Weights of a small GPT-style language model, trained from scratch on English Wikipedia.
Size: width 256, 4 heads of 64, MLP 1024 tanh GELU, vocabulary 1134, 7.47M parameters.
Architecture: LayerNorm before each block, tied embeddings.
Training: a variant of Muon for these matrices, 8246 steps.
MLP neurons of a small language model. Each row is named by its layer, matrix (up: input weights) and neuron, and shows model dimensions 96-223. Each number is 128 + 24 x the weight over its row's rms, rounded and kept within 0 to 255. Numbers have three digits each.
Before each neuron's rows, "fires on" lists the tokens most often at its 100 highest values on Wikipedia text that the model never trained on; "fires after" lists the tokens most often just before its 100 highest values on Wikipedia text that the model never trained on.

fires on: "ot", "ow", "ague", "am", "y"
fires after: " H", " C", " Le", " sh", " V", " re"
L6.up730:103151071135112088106140118127144149144128126098122111150126141128136117115131091118134144141122106171139105139140103118153125151120120190104148120133143120122094094100105127154118085097159104128119131125112134128084136100181140134139135108164152153116080129118140166115084123101104053155100150170134134109158157138144112127145122130121107103159171125133100117142142106178148151123134

fires on: "er", "ther", "ark", "et", "op", "ier"
fires after: "ou", " P", " ent", "o", "ar", "st"
L4.up660:137108127115116113156176110105134152138086161154126123130138128104113105117123161149146103146129137131154139101114152131140088109183167104140105145097109109112114155162088118130137150144109127122112127173155143123169141108136104125131149121117112162182122119123086126130114080109160142128104136124065113146111143125167128122134110148141140112185114136155103104100148133102117109100113

fires on: "o", "am", "ig", "n", "ill", "ue"
fires after: " d", " w", " m", "w", " g"
L6.up632:111127101137128103141163143117115143080115124093170173133140093110132160109109129140150159146120121139132143119129095141139117124117173167149135134127177144131144133130097075113139037170149138123132093173124111102121112114126152086074126116171107125136129095107128144159081133119154107148097097124157105059124159159129098171132128111156151115149131135161132134087112125146132085095087

fires on: "le", "an", "at", "id", "ou", "l"
fires after: " Re", " r", " ear", " Br", " e", " b"
L6.up801:086115114129127119166109106117119123135135071160096089128165142157145115122128128127103105142115102098136132145147089125121129100151149151126137100133140150185138117092166151091165139120152117078126147124127128140103110147148137137143159115106148093152127161138123096132185143103092104205162126115090119142146089127154161111119138136110121148143102139159140110098109104106158146153119

fires on: "is", "it", "c", "ice", "ic", "an"
fires after: " pol", " Fran", "c", "i", "u", "ol"
L4.up980:133117094144124155107148140097128159111133094230055149186136117154146122116185131105131133154132119142129126138145152162114126133092094147171112160134120105111122130134121136150146134107105171124097129181100090084139125117091116103078151073120135125146129120152119102126110121202145125084126146162114117120133125127150144098096120170115125119116155141123133140123120159128182118165081

fires on: "ur", "ord", "ro", "on", "al"
fires after: " c", "ec", "á", "c", "cc", "stit"
L4.up805:093179107113113121157131171126112114104150130097133162145115113133116121133151122126147102118119061131154136109121112124142140139138148149127168091158141153091150129122135126172183128142180130164141131143135166144105092105130126137143131079145101101147174104117138150112110126151061133148171187137122106145157167154084128110169116140109111116116148156148101149174123127121139118142160

fires on: "a", "ust", "r", "ist", "et", "ur"
fires after: "g", "h", " j", " Th", " J", "ug"
L6.up758:129165120150106129120154111136138125144112105164136142152144120115129149101135149176144155162112137127117169116139163132096156122091152116111075145157125086112127108104149095100101147123118154126102145109118127137106158160145168171124137103116151139110130121183134118119155129102102129139131088118131141133147154159149106115157095153132144176136169110134106094138104135129106118074138

fires on: "at", "ad", "is", "ial", "ron", "ord"
fires after: "en", "c", " tr", " spec", "ec", " ch"
L4.up0:150151111153138125128140093096123162108154078129143117156090122150117103122126122134111079108130114159130147133178153164135108135142117138126079127127148123125123077097118129139160139148140101164106118136147113155122107125164143117135108176105118097134080118153114144136135101121112153135122135131131120138142161195113132121116196159119176155100124152134153102129107162117152139123087

fires on: "t", " It", "ent", "il", "ub", "any"
fires after: ".", "c", "I", "our", "am", " cl"
L6.up595:095163139109165141137158131116116078136163121188125124137173076187144123148111171143151151111126128141109148191174151104143130120163156122127161123102137121127147133110121147138105166146147099133109088122138142133136165127119102076105148120133102126158109143125153074116139119130110112131129110153104094106103160128106144131104144117100143123120144103155122106115143095108108199139073

fires on: "al", "es", "ual", "ess", "ural", "ury"
fires after: " qu", " med", "ed", "in", "ut", "ult"
L4.up616:126125080127125141141152144114112111120174113113111137133116142079171127169125104087155104108114130187102144134120123125148140098181113131107134101144121150137124120143121147154132116127126153142131111095128094144175121175126114121144115130091080132111159080157135109154126122138108157152105130167132121163129152108162150111163174136114096130151121034141137123141155135111163144126103